Weights of a small transformer language model: 9 layers.
MLP neurons of a small language model. Each row is named by its layer, matrix (up: input weights; down: output weights) and neuron, and shows model dimensions 160-223. Each number is 128 + 32 x the weight over its row's rms, rounded and kept within 0 to 255.
Before each neuron's rows, "fires on" lists the tokens most often at its 100 highest values on Wikipedia text that the model never trained on.

fires on: "a", "u", "on", "ius", "or"
L2.up1170 [104 144 136  95 116 133 104  88 180 125 138 117 135 105  87 101 134 133 129 111 140  82 123  93  81  68  62 125 148 113 144 135  99  79 168 140 164 115 130 101  91  99 105  79 187 138 140 112 143 109 151 225 160 132 121 137 127 160 151  85  91 129 145 138]
L2.down1170 [111 137  94 115 106 146 109  96 102  80 113 138 116 138 124 157 136 121 108 121 125 214 140 108 155 129 109 136 181 140 117  63 129 165 102 164 132 122 102 129 162 175 107 149 141  69 104  95 107 151 164  37 104  97  68  85 136 115  83 120 156 149 106 165]

fires on: "ive", "an", "ran", "al", "ent", "em"
L2.up899 [118 177 145 165 155 123 149 123 133 149 146  96 118  73  92 106 109 161 140  92 120 197 120 174 111 123 136  68 137 127 169 159 195 165 132 135 144 139 108  85 138  49  49 175 173 149 172 173 187 104 192 122  78 136 143 128 119 153 141 134  81 134  89 160]
L2.down899 [163 108 125 109  89 117  71 136 108 133  86 116 119 116 168 125 111 123 105 174 136 111 147  66 108 124 124 146  96 102 116 180 117 134 121 115 124 146 126 151 141 170 135 142  61  80  61 116 133 124 123 121 162 135 141 123  96  62 112 141 138 127 128  73]

fires on: "al", "ent", "ural", "it", "il"
L2.up1040 [ 86 111 122 131 131 142 178 132 138 148 127 153  86 107 136 134 149  78 152 140 168 111  83 197 107  94 102 150  97 161 161 154 102 127 211 103 109 151 133 142  91 115  99 211 140 125 165 131 146  59 180  61  92 186 115 149 126  82 122 135 100 142 101 167]
L2.down1040 [123 121 104 119 138 149 111 137  79 107 161 159 163 136 121  87 129 204 125 101  43 162 160  81 146 143 115 111 151 112  77 168 151 132  90 131 183  94 124  77 138 138 109 101 144 121  58 123 138 129 121 208 162 109 188 138  92 186  83 119 169 144 171  39]

fires on: "ade", "be", "so", "urder", "ved", "se"
L3.up997 [155 164 134 156 141  57 134 127 165 152 126 130 138 158 178  44 120 132 144 176 139 151  99 123 149 126 105 124 132 142 212 148 115 117  85  68 102  63 157  99 179 102  64 102 111 135 104 159 108 171 160 159 159 102 111 136 116  99  88 127 132 154 139  79]
L3.down997 [143  99 118 116  91 152 186 116 116 114 144 166 113  97  80 190 101 120 106 119 129 114 175 140 118 128  99 131 137 156  64 129 128  73 114 123 169 167 151  98 105 171 151  74 125  82 148  89 147 113  92 112 138 139 132 131 173 149 199 137 155 145 134 115]

fires on: "es", "in", "ab", "he", "as"
L2.up417 [155 109 189 108 129 159 154 158 165 120 140 135 153 118 146 105 183 109  73 124 215 138  86 146 121 125 152 126 138 130 156 157 127  89 111  96 127  90 151 120 159  85 118 128  94 162 132 110 119 155 164  93  88 101 124 134 105 166 149 167 124  99 126 122]
L2.down417 [125 130 144 147 118  75 146 124 161 151 125 132 127 110  79 161 110 153 195  90  86 131 184 191 158 148  79 168 121 160 113 100 146  86 135 142 155 133  73 149 134 135 127 114 211  76 160 150 157 123  78 163 150  76  89 148 176  85 107 107 148 194 108 122]

fires on: "os", "'", "aw", "st", "ive", " other"
L2.up1102 [191 123  49  96 143 111 147 134 167 117  86  95 130 149 166 107 106  99 144 177 108 117 151 135 127 174 116 136 156  85 117 126 134 193 126 105 102 118 122  64  88 147 107 136 131 168  95  87 184 123 173 176 167 126 130 107 114 147  64  99 156 171  83 126]
L2.down1102 [110  83 150 184 100 169 105 157 122 166 162 114 162  87 140 148 188 150 162 105 124 144 124  99 158 110  90 150 170 179 116 206 139  82 105 117 147 132  95 145 143  85 115 101 147 109 137 167  92 134 147 138  85  85 113 166 120 127 131 162 131  91 162  91]

fires on: "ition", "ure", " Country", "one", " State"
L3.up136 [159 123 178 139  81 118 124 155 106 199 149 140 116 108 147 146 106 117 136 127  74 114 121  56  82 137 102 144 125 129 178 124 144 142 148 155 128 136 152 105 112  97 168 129  82 107 141 106 145  76 122 150 110 164  82 118 131 151 100  99  53 133 173 210]
L3.down136 [ 73 124 114 120 161 140 148 110 146  61 142 129 152 140  82  76 197 132  65 171 167 170 128 165 133 151 127 137 147 147  96 138 128 102  95  72 168  98  86 123 169 174  77  84 141 172  96 146  96 133 110 162 114 107 156 124 152 124 178 104 189  77  96  84]

fires on: " as", " En", " Sch", " Cl", " by"
L3.up942 [185 138 121  88  80  95 158 171 138 163 122 128 136 107  77 144 147 118 139 150 113 143 178 170 140 114 133 202 144  53 157 107 169 133 137 123 140 161 164  84  92  82 148  95 109 110  92 105 158 176  81 168 164 145 161 141 184  98 159 102 144 116 118 172]
L3.down942 [121 107 113 161 150  71 126  96 165 148  74 147  95 180 204 138  81 203 125 115 156 155 130 120  93 109 113 111 141 127 100 153 127  69 157  87 135  73  74 164 189 123 146 114 111  74 129  79 145 147 108 109  75 110  96  99 102 142 118  59 168 121 129 137]

fires on: "in", "ast", "ab", "out", "ough"
L2.up1131 [131 159 150  94 148 104 131 143 150 111 138 135 133 124 105 201 145 154 163  87  64 140 114 101  69 103 135 145 110 153 107 183  78 173 162 129 153 157 109   4 175 101  86 127  74  30  83 124 106  95 152 130 153 177 118  98 124 143 122 129 127  92 112 107]
L2.down1131 [145 120 105 123 109 145 133 143 106 161 144 169 142 146 118  51 109  64 101 162 118 115 151 125 167 127 111 102 154  90 113 115 141  69 113 156  99 150 156 224 143 150 170 135 193 169 152 165 114  74 134 144  59 112  82 183 130  96 128  89 139 110 195 114]

fires on: "e", "n", "ir", "ut", "id", "ine"
L2.up74 [165 140 147  69 125 101 115  99 128  55 160 127 130 142 133 129 154  95 103 108 131  86 178 157 138 130 142 119 141 160 126 113 157 154 120 108 143 105 152  88  84  90 122 160  72 164 187 127 135  73 132 156 121  68 130 109  86  97 140 125 119 148 142 122]
L2.down74 [126 105 168 136  92 211 153 147 118 140 109 120 123  65 119 155 104 107 169  64 148 165 103 122 135 129  59 104 160 126 147 112 100 146 116 116 102 143 112 118 131 137 135 110 188 147  96  97 159 197  59  71 119 122 143 131 171 134 115 158 152 170 197  94]

fires on: "on", "a", "ley", "ritory", "ll", "ia"
L2.up178 [111 182 150 122 147 143 132 117 118 153 101 131  86 114  65 110 112 116 117 107 142 111 123  60 158  96 109 110 158  86 112 145 131 125 118 172 144 171 125 108 140  71 158 155 132 133 147 113  86 119 127 194 177 107  76 106 171 188 165 107 134 169  97 119]
L2.down178 [144 125  92  91 130 135 127 157 155 106 134 139 178 131 101 174 157 148 152 162 110 137 143 168  67 137 119 147 114 176 138 118  86  82 105 105 124 155 120 169 138 135 134 163 126 125 127 147 146 124 130  83  79 160 148 119 162 127 141  76 111  94 137 107]

fires on: "st", "P", "U", "y", "ew"
L3.up372 [167 105 154 142 102  12 157 139 186 101 126  93 165 131  81  71 148 110 150 119  94  97 133 119 119  68 146 103 144 129 173 181  84 111 106 136 126 186 115  56 104 167 105 126 150  93 137 130 156 140 171 167 160 118 133 209 168 124  82 123 103 127 121  99]
L3.down372 [138 106 122 154 199 188  94 127 142 147  73 163 104 118 133 164  88 160  64 150 137 156  70  95 133 102 103 128 100  84 105 114 161  75 194  94  72  97 160 177 158  76 173 113 146  94 179 142 120 113  89  99 145 154 131 143 121 126 119 103 190 148  97 191]

fires on: "ieutenant", "at", "S", "'", " officer", " player"
L3.up954 [126 119 137 152  99 115  45  98  86 144 107 144  84  99 150 131  98 132 131 104 150 139 142 143 130 149 117 175 111  63 102 128 122 134 152 124 121 116 166 118 139 127 105 130 132 166 181 186 120 152 108  99 138  97 115 123 165 114  79 182 150 124 122 140]
L3.down954 [149 128 115  99 165 178 190 160 188 105 120 129 148 176 109 125 166 118 106 105 161 178 107  93 171 153 142 111  90 125 119  99 127 123 141 198 115 157  89 166 128 127 147 118  82  93 139  62 126 133 167  79 123 146 164 145  41  98 182 100  98 148  91 136]

fires on: "en", "ump", "age", " hold", "al"
L3.up1112 [ 75  97 125 125 156 157 111 134 126 117 116 149 141 138  74 103 131 122 108 133 117 111 128 136 119 155 102 102 138 108 164 154 143 180 129 145 117 170  94 104 109 102 184 171 193 116 159 143 108  72 144 189  83  94 161  82 122 127 143 155  87 129 115 151]
L3.down1112 [185 127 164 122 126 120  98 134 103 104 131  77 131 151 178 174 175 138 154  91 123 138  97 136 153 111 155 159 142 134 136 109  93 104 123  93 145  91 140 159 118 150  84 116  87 148 126  68 136 135  92 108 141 169 104 186 150 148 113  78 135 152 136 108]

fires on: "s", "m", "b", "ob", "est", "ur"
L2.up827 [102 103 118 123 123  87  97 114 134  91 133 103  98 130 128  80 106 172 104 127 135  53 110  80 129 135 106 110  97 110 109 119 140 148 175 140 181  94 146 143 133  95 129 180 168 119 155 132  47 191  85 125  85 142 157 154 142 106  91 202 120  75  74 143]
L2.down827 [155 136 131  37 122  87 106 166 115 164 114 143 165 117 106 116 136 114 172 102  85 144 119 146 135 124 173  60 100 136 118 141 112 113 104 159 100 151 102 147 126 136 129 127 125  93 120 123 172  89  97 101 148 159  94 133  94  92 123 119 151 141 158 111]

fires on: "am", "ates", "ee", "ath", "ram"
L3.up621 [145 121 161 158 153  98 151  93 124 157 147 111  64 151  83 182 109 105 152 119 135 102  98  91 132  64 110 112  81 168 196 182  80 120 129 133 188 167 150  80 138 116 160 214 143  94 150 157 117  66 117 131  98  77 107 139 144 119 197 139 139 128 107 110]
L3.down621 [125 108 126 104 125 152 133 131  96 174 129 156 159 107 228  93 155 129  83 159 132 188 160 112 107 178 138 134 150  73  78 100 137 139 164 110 111 105 105 116 119  96  25  86 129 136 112 105 134 116 132  93 109 175 157 138  95 115  48  90  86  96 151 133]

fires on: "er", "5", "ed", "ie"
L3.up493 [ 98 166 104 109 114  77 115 149 152 134 125 131  91  95  98 141 111 114 142 114 131 140 151 101 141  69 138 119 104 168 156 144 105 123 110 129 143 107 111 145  73 148 131 162 176 114  55  72 202 150 144  89 166 134 100 189 237  56 144 110 162  58 167  90]
L3.down493 [ 78 115 115 127 134 143 188 115  83 157 149 171 164 115 187 152 120 149 139 134 109  84  98 163 131  90 161 197 120 110  99 143 150 142 150  86  89 129  94 168 185 141 125  94 109  97 148 140  71 118  96 170  99 157 144  69 105 162 183 128 103 150 138 115]

fires on: "ar", "ot", "l", "od", "-", "id"
L2.up593 [119  76  87 139 197 170 155 100 129 183 215  48 138  92 170 100 166 162 109 136  87 111 128 136 145 128 148 192 123 140 157  95 128 195 120 123  64 102 125 104 107 121 120  59  94 121 156 143 139 143 147  54 107 139 160 131 164 158  81 165 110 206 154 117]
L2.down593 [160  35 161 146 132  94 143 146  77 134 107 172 152 109 127 130 123 135 142 170 164 147 154 137 119 124 143 116  85 144  90 150 137 111 172  99 209 144 170 166 102 103 138 119 168 125  91 133  93 124 107 167 129 112  92 113 121  53 118  78 171 162 123 121]

fires on: "als", "io", "ate", " player"
L2.up415 [113  91 160  49 109 165 117 180 138 140 124 147  97 134 118  81 185 151  81 186 115 127 107 134 157 177 151 130 112 129 124 146  81 126 183  71 114 116 149 116 129 169 160 120 181 140  70 156  86  73 177 129  83 158 120 159 167 164  76 159 195 134 112 110]
L2.down415 [134 136 107 194 142 123 130  55  92 117 148 103 132 114 174 189 108 104 158  82 107 188 131 106  74  58  78 161 126 150 131 103 127 108  61 171 115 174 119 128 101  73  80 110 103  78 182 117 138 149  89  91 148 103 134 125  99  70 189  86 107 122 158 135]

fires on: "um", ".", "s", "ations", "ade", "ge"
L2.up215 [119 140 159 154 114 134 106 158 150 136 123 116 106 157 127 121 164 156 153 105 114 158 102 108 149 157 136 162 164 131 184 130 102 146  74 158  99 161 136 106 126 122  82 155  80 188 112 125 148 137 195  83 167 115  87 106  98  96  99 146 137 135 145 144]
L2.down215 [104 117  87 128 155 134 147  87 127  68 142 130 131 107 159 128  94 130  93 101  94 148 123 156 178 102 159 112 114 116  99 103 120 109 198 103 164 106  98 115 141 176 163 113 140 107 148 139 160  94  51 179  79 137 139 162 186 165 158 130 114 124  88 117]

fires on: "ing", "art", "ay", "ick", "es"
L2.up1085 [ 76 101 172  48 130 143 132 100 148 148 150 155 161 170 117 120  61  58 130 114 149 169 181 116 115 153 164 186 130  80 158 120 166 125 144 141 166 127 170 124 126 122 154 161 116  95 106 102 117 150 127  94 152 156 132 148 147  96 178 132 128 118 119 110]
L2.down1085 [184 141  88 201 116 138 109 133 159 138  94 140  96  85 134 116 141 233 105 159 141 102 111 166 108 107  98 117 170 155 104 145  94 106 111 109  92 150  95 168 162 135 169  83 130 158 120 135 238 134 166 138  85  92 146 126  56 126  86 133 151 174 124 165]

fires on: "ed", "s", "h", "in", "omin", "ius"
L2.up432 [109 160 138  72  90 120 112 119 174 135 123 164 112 105 124 122  60 123 198 135 157 107 153 129  74 136 115 125 117 137 146 127 150 117 127 145 140 139 140 134 128 126 179 165 157 108 180  68 126 158 172 129 130 133 108 153  84 119  82 131 103 160  91 120]
L2.down432 [117 128 156 179 117 172 140 132 129 115 130 113 138 116 128 110 155 120  90 125  61 178 102  90 160 158 131 155  99 141 152 138  85 112  95 110 162 167  90 153 136 185 119 116 116 115  48 197 106 121 144 165 101  94 177 122 181 171 146  93 163  89 138 130]

fires on: "c", "is", " accept", "id"
L2.up1253 [111 142 133 151  72  65 146 130 147 133 107 120 130 157 132 159  99 186  75 109 194  68 145 203  75 118 106 183 150 123 127 143 122 149 196 155 167 106 167  66  77 135 117 154 106 143 150  88  73 140  84 141  81 153  98 149  43 101  53  58 177 110  92 130]
L2.down1253 [ 97 148  96 178 171 193  96 107  97 116 151 131 151 110 118 106 173 123 150 175  95 160  68  91 143 122 118  55 123  98 101  62 144 137 103 115  86 144 108 187 166 123 130 102 124  74 181 112 171 113 141  63 139 117 129  60 201  77 151 172 102 150 112 139]

fires on: "p", "ant", "act", "st", "ro", "y"
L3.up298 [161 177 163 143 103 103 118 175 135 177 150 110 132 103 163 119  96 112 149 142  51 160  94 114 158 139 159 172 112  94  83 139  77 103  63 184 218 166 161 110 148 132 114 186 139 120 129 177 157  85 157 124 130 132 120 141 151  81 106 110  55  77 130  56]
L3.down298 [112 131 156  72 127 139  82  97 110 119 119 137 139 165  67 157 147 177 120 107 157 121 175 126  68 116 136  75 125  83 140 159 147 131 147  28  85  75  80 178 125 118 120 139 163 125 106 119 130 200  86 150 104 143 129 105  88 125 173 135 189 187 173 162]

fires on: "h", "ro", "r", "l", "est", "lo"
L3.up371 [130 145 177 128 101 101 144 128 169 103 183  62 126  87 143 116  85 137 161 152 107 121 132 205 128  80 102  81 137 116 132 129 164  90 108 163 142 180  78 124  79 120  95 100 113 108 108 122 105 118 144  98 109 127 207  98 105 126 141  79  98  42 131 164]
L3.down371 [120 123 134 156 166  95 141 129  68 113 107 175 160 170 151 130 116 113  98 120 172 166 118  76 170 175 140  83  97 116 130 179 143 115 197  82 139  94 179  91 140 141 110 144 154 111 141  74 151  99  89 118  73 119 134 131 139 140 102 137 133 183 187  75]

fires on: "th", "at", "el", "et", "af", "ach"
L2.up753 [176  97 110 147 182 108 107 180 113 144 126  83 124 199  67 100 171 100 125  33 107 152  99 124 155  78 117  80 119 142 100 182  70 107 165 131 126 163 126 111  84 121 100 101  70 128 139  78 144 107 127 168 138 132 195 184 133 103 146  96 149 150 180 130]
L2.down753 [ 79 149 138 163 126  95 105  83 143 176 133 123 167 106 155 117  93 131 130 172 156  85  90 167 163  94  89 184 150 130 193  82 154 111 119 142 129 117 105  21 121 116 127 153 175 118 190 111 160 104 123 140  70 160  77 149  91 151 133 192  61 129 135 136]

fires on: " and", " or", "od", " Preceded", "ay", "or"
L3.up1107 [132 122  65 132 117  90 121 149 187  74  61 156 115 150 132 108 143 150 144 129 165 183 150 174 149  45  54 151 103 194 139 139 112 184 180 170 106 159 187 174 175  69 133 158 117 129 108 175 146 156 136 170 173 102 112 136  67 196 116 113 121 118 143 203]
L3.down1107 [170 124 184  91 164 126 103 127  61 164 165 116 128 121 107 126 151  86 142 110 195  73 129  94 102 130 147 164 107 129 127 120 149  88 132  62  96 151 129 108  88 183  90 131 138 123 195  72 105 126 104 109 140 159 135  86 199 130 133 187 165 126 106  83]

fires on: "al", "op", "+", "it"
L3.up662 [102 153 152 140  80 121 151 108 111 123 116 129  97  83 125 103 145 134  90  75  86 148 139 108 115 107 128 107 152 161 142 146 172 180 107 108 176  44 167 139 175 172 136 126 113 137 129 129  84 146 165 132 111 135 175 166 119 112 164 100 165 144  94 105]
L3.down662 [106 102 174 104 186 133 131 146  64  75  97 122 116 157 133 137  70 116 147 127 165 108 145 180 146 125 142 129  95 159 188 101 167 125 119 143 153 174  72  72 147 144 125 172 136 115 130 168 155 115 106 185 129 141  54 126 172 125  91 198  84 116 152 160]

fires on: "on", "est", "l", "ur", "in", " acqu"
L3.up507 [110 106 148  88 113 161 105 180 149 122 141 158 122 121 121 113 139 168 134 196 210 113 166 104 169 127  63 137 185  83 100  78 114  45 140 173 143  71 136 141 109 147 104 143 186 102 131 102 133 115  91 153  66 140 175 107 168  91  82 146  91 157 118  74]
L3.down507 [141 117 104 168 160  85 156  89 134 151  86 132 142 155 103 164 157  62 155 104 125 142 166 166 120 107 119 138  56 177 136  79 121 108 126 151 148 171 154 142 125  86 170  92 108 118 146 133  83 155 138 118 123  74 101 152 134 179 174  95 145 102 201 111]

fires on: "e", "urg", "ere", "u", "it", "ut"
L2.up939 [149 168  79 127 129 189 134 118 145 136 128 143 107  89 104  85  60 113 166 126 145 143 148 129 105 121 106  70  96 119 118 186 148 157 167 177 156 117 124 110 111  66 190 132 142 160  96 156 115 134 147 113 105 198 168 160 119 117 177 150 135 193 155 110]
L2.down939 [144 119 172 164 120 111 146 166 164  96 163 116 127 165 108 151 160 171 165  95 100  89  40 170 150 115 179 153 156 111 173 129 125 117 133  79 117 119 152 140 138 123 103 151  80 104 155 104 172 141 142 139 118  98 125 118 155 131  79 103  81  67  87 137]

fires on: "en", "ti", "aw", "ig", "ell", "ok"
L3.up559 [136  91 145 148 130 144 151  92 125 114 139 127 153 117 139 165 105 130  85 139 123  88 159  85 141  72 132  96 156 102 143 141  87 157 101 132 172 131 127 155 133  60 150 120 139 183 175 130 144 149 194 138 115 247 167 125 139 157 142 115 112 131  90 123]
L3.down559 [132 136 179 153 179 161  83 145 116 107 130 106  97 142 130 131 153  97 201 110 133 161 127 161 150 163  69 166 109 113 159 145 197 138  91 193 193 177  65  93 121 151 110 123  96 148 117 122  75 139  62 122 176  96  65 154 141  95 122 178 118 147 107 156]

fires on: " career", " Women", "i", "im", "ig", "ion"
L3.up157 [185 151  26 142 130 105 164 161  55 109 129  88 109  34 116 125 103 124 113 167  91 111  84 115 128 146 156 170 159 145 162 124 131 165 175 123 125 135 135 162  84 146 160  87 115 121 116 143 125 115 187 129 149 153 153 130 153  54  95 119 101 115 136 168]
L3.down157 [ 86  88 189  77 186 154 132  64 200 145 122 127 139 238 125 150 184 161 144 102 110 125 170 157 122 158  84 136 110 117 118 142 179 122  87 131 153 112 115  91  90  97 117 159 135 100 138 164 108 135 122 129  71 117 124  94 150 200 127 140 117 168 149 107]

fires on: "ah", "at", "ale", " Association", "ent"
L2.up623 [164  97  68 151  96 104 159 111  66 114 157 194 117 155 134  94 148 166 137  61  85  97 148 125 116 118 177 124 106  98 120 178 131 116 121 199 102 120 124 106 173 188 137  81 155 116 130 110 142 179 109 143 125 195 141 119 104 110 122 160 112 139 118 176]
L2.down623 [107 130 109 124 123 131 104  82 190  98  99  73 153  74 106 126  85 104  76 225 124 160 171 128 153 121 120 151 176 137 124  87  90  56 181 129 131  96 163 127 127 102 135 139 120 133 168 115 134  63 182 121 128  69  63 123 105 188 154 106 174  77 153 117]

fires on: "th", "–", "nd", "@", "im"
L3.up776 [151 108  94 130 132 120 154 163 176  76 125 108 190  89 158  87 129 102 135  91 120 117 157 110 163 132 115 135 109 146  88 122 140  55 145  86 146 162 117 163 118  91 118 197 135 162  86 153  97 157 119 123 124 154 117 190 124 105 134  92  95 128 150 187]
L3.down776 [109 112 122 142 123  97  77  95 122 168 162  79  90 178 171 116 105 123 143 133  79 114 115 187  78 150 119 135 107 129 151 126 136 203 120 177 136  58  95 105 125 126 136 101  69 160 115 128 164 161 123 177 136 145 132 123 119 121 151 161 150  87 115 100]

fires on: "ile", "08", "ural", "80", " ac", "I"
L2.up102 [132  94 105 132 155  72 132 151 135 108 201 118 135 184 142 119  74 126  26 140 170 108  59 118 146 136 112 171 177 145 120 109 110 155 212 155 126 145 145 140 101  86 134 125 125  33 155 124 168 142 121 100 177 138 114 139  79  93 164 111 102 111 158 164]
L2.down102 [149 179 104 101 101 149 109  89 113 133 125 145 106  72  95 111 142 113 190  90  69 171 148 131  91 139 121 102  89 109 148 156 150 114 103  90 145 121  95 139 191 127 171 153 146 129 128 164 110 107  71 177 117 108 108 150 184 158  84 149 183 172 125 130]

fires on: "ul", "ag", "g", "il", "inn", "qu"
L3.up1069 [145 181 109  63  93 184 157 138 164 114 114 196 120 138 161 136 129 144 172  73  93 173  88 131 107  96  86 150  80  65 151 127  96 203 128 105 187 102 123 154 101 131  98 154 142 160  81 139 185  92 188 141  78  92 120  80  70 125 119  98 155  85 115 106]
L3.down1069 [126  99 169 201 169 118 102 157 144 126 112 175 192  92 110 102 103 113 107 144  78 114 138 175 108 138 144 142 148 163 121 120 215  75 146  97  68 128 159 163 161 137  91  94 136 121 111 121 137 143  81  99 156 113 141 172 132 116 117 101 146 139 121 144]

fires on: "ic", " following", "e", "id", "ied"
L3.up208 [160 110 118 101  90 106 104  80  44 106  77 119  94 139 114  81 121 101  84 155  88  39 168 145  84 196  89 172 113 129  72 127 160 109 178 146 140  91 116 121  96  96 152 168  92 144 158  82 121 149 140 109  98  93 178 137 155 198 133 176 166 135  94 115]
L3.down208 [ 96  96 158 139 138  97 117 156 186  85 143 140 118 157 116 207 156  96 181  48 168 158 118  91  81 116 183  80  79 130 119 153 148 156  99 111 122 177 110  94  83 142 102 128 165 116 113 167 166 168  59 126 154 121  77 121  83  58 123  91 146  54 130 136]

fires on: "he", "en", "ence", " A", "ending"
L3.up1130 [100 129 122 130 128 122 114 121 114 112 135 122  55 155 143 125 126 133  41 152 133 117  42 157 132 106 128  89 137 117 124 196  83 101 116 172 139 129 151  87 119 139 114 103 116 155 129 161  75 120 202 118 133 137  88 143 182 142 194 148 182 168 155  92]
L3.down1130 [117 110 113 104  93 158 158 138 126 103 101 128 136 106 160 105 108 136 235  94 124 155 172  87 150 129  94 129 124 120 152  87 155 135  87 146 107 137 144  81 117 168 126  88 199 123 138 106 168 138  83 138 127 120 166 150  51 152  73  79  77 102 118 141]

fires on: "al", "stant", "it", "in", "ital"
L3.up1256 [114 119 138 136 128 155 146 154 172  92 114 158  86 117 139 123 133 126  98  66 118  64 123 193 206 176 111 132 122 161 187 104 167 157 111  95 165 140 164 140 160 127  83 103 125 102 169 117 131 154 215 142 136 135 140 142 142 107  61 102 125 199  87 121]
L3.down1256 [119 137 142  94 146  53 124 134 132  99 157 155 127 111 146 127 128  98 119 113 134 195 120 154 144 104 178 104 115 146 151 133 113 105 117  82 107 155 120  61 123 119  97  86 130  78 156 139 138 128 101 145 198 166 139 157  94 167 173 129  88 121 182 194]

fires on: "al", "HL", "ug", "ey", "ct"
L2.up531 [103 125 119  99 148  74  92 143 197 134 113  39 103  97 125 128  98 136  80 155 120  82  79 116 129 155 137 127 141 185 169  93  96  77 159 131  77 107  93 155 138 154 128 177  85 109 116 114 150 149 143 154  96 116 108 156 106 164 138  58 139 118 150 138]
L2.down531 [116 112 104 155  92 155 165 195  72 105 113 193 150 111 123 118 151 107 133 127 148 211 144 142 142  83  54 143  95  67 104 133 107 175 129 126 139 154 191  75 124 105 152  96 147 112 128 102 100 132 143 155 133 117 169  74 142 138 152 190  57 124 139 125]

fires on: "and", "form", " la", "ad", "isc"
L2.up702 [156 124 147 130 107 135  84 116 186 125 148 169 132 147 162 147 154 147 158 109 154 125 128 187 135 145 164 171 142 148 115 103  77 125 132 136 120 129 127 149 120 118 171 168 143 182  93  64 130 143 151 127  73 110 124 137 164 124  95 174 181 148  90 150]
L2.down702 [116 115  97  73 126  66 120 122 177 138  96  62 163 121 144 127 126 129 163 100 116 151 133 141 138 168 118 146 157  93 141 166 126 133 184 102 146 169 146 110 160 128 172 146 155 133 186 158 109  96 103 169 136 144 119 187 149 137 147  75 128 138 162  95]

fires on: "or", "es", "and", "ial", "ained", "ure"
L2.up125 [121 144 140 112 122 134 104 119 106 123 180 104 108 118 149 112 130 130 139  88 164 114 151 175 132 117  88 140  64  92 127 176 104 162 144 125 131  85 201 155 134  67 122 154 174  85 115  90  90 192 122 140 194 135 123 144 161 131 111  77 151  68 110 159]
L2.down125 [104 141  85 113 135  92 139 164 158 179 101 162 115 111  98  97 166 163 162 150 125 139  96  79 154 115 141  86 174 159 139 136 136 118 128 121 151 178 133  62 195 161 107  71 108 136 127 176 134 113 162 107 143 105 170 130  82 125 115 130 113 167 205  88]

fires on: "ad", "V", "ano", "z", "am", "P"
L3.up645 [138  98 147 139 147 141 119 134  75 144 141  88 108 131 153  59 110 121 127 198 141 180  66 148 125 117 155 103 116 150 121 143 116 111 144 128  78  88  85 163 134 165  96 130 142 141 128 153 128 151 151 152 161 128 127 169 122 130 179 125 103  94 122 121]
L3.down645 [109 181 118 154  70 104 134 126 161  84  83 173 121 104 143 162 147 146 126  63 151 100 183 164 130 109 152 130  92  75 127 137 142 102 113  87 103 151 156 138 126 133 179 127 134 136 144 107 144  91  82  74 106 176 148 152 118 115 125 137 148 170 164 126]

fires on: ".", " $", "$", "ter"
L3.up876 [127 147 108 101 192 116  87 146  74 122 155 105 151 161 155  50 113 136 131  94 102 145 118 128 174 131 125 126 114 136  90  95 146 133 159 223 165 164 169 163 122 171 113 131  87  78 111 109 136  84 181 174 107 141 117 121  78 155  54 124  96 133 154 118]
L3.down876 [102 139 187 158 100 152 132 120 144  91 141 172 131 115 111 169 133 129  89 180 138 116  93 135  82  87 114 122 125 113 169 160 169 115 110  96 155 115 119  68 161 137  72  54 100 163 123 232  81 115 142 108 125 131 163 151 152 121 200 134 111 106 139  96]

fires on: "ion", "erv", "ear", "er", "ed", "ective"
L2.up349 [ 92 172  91 111 100 143 138 129  73 104 132  95  88  82 166 167 162 109 176 140 142 172 160  94 101  97 130 155 104 138 138 149 143  63 186 103 165 100 155 196 137 105 150 137 131 177  97 108 131  68 135  98 169 153  84 124 122 129  98  99 132  90 205  71]
L2.down349 [128  91 133 156 161 124 145 153 160 150 135 165 164 169 129 118 131 118 136  82 178  87 125 152 142 120  98  51 127 119 120 109 116 157  82 146  80 140 149  98  84 140  56 146  70  87 113 115  81 155  88 132  67  72 167 162 129  99 207 151 142 208  72 182]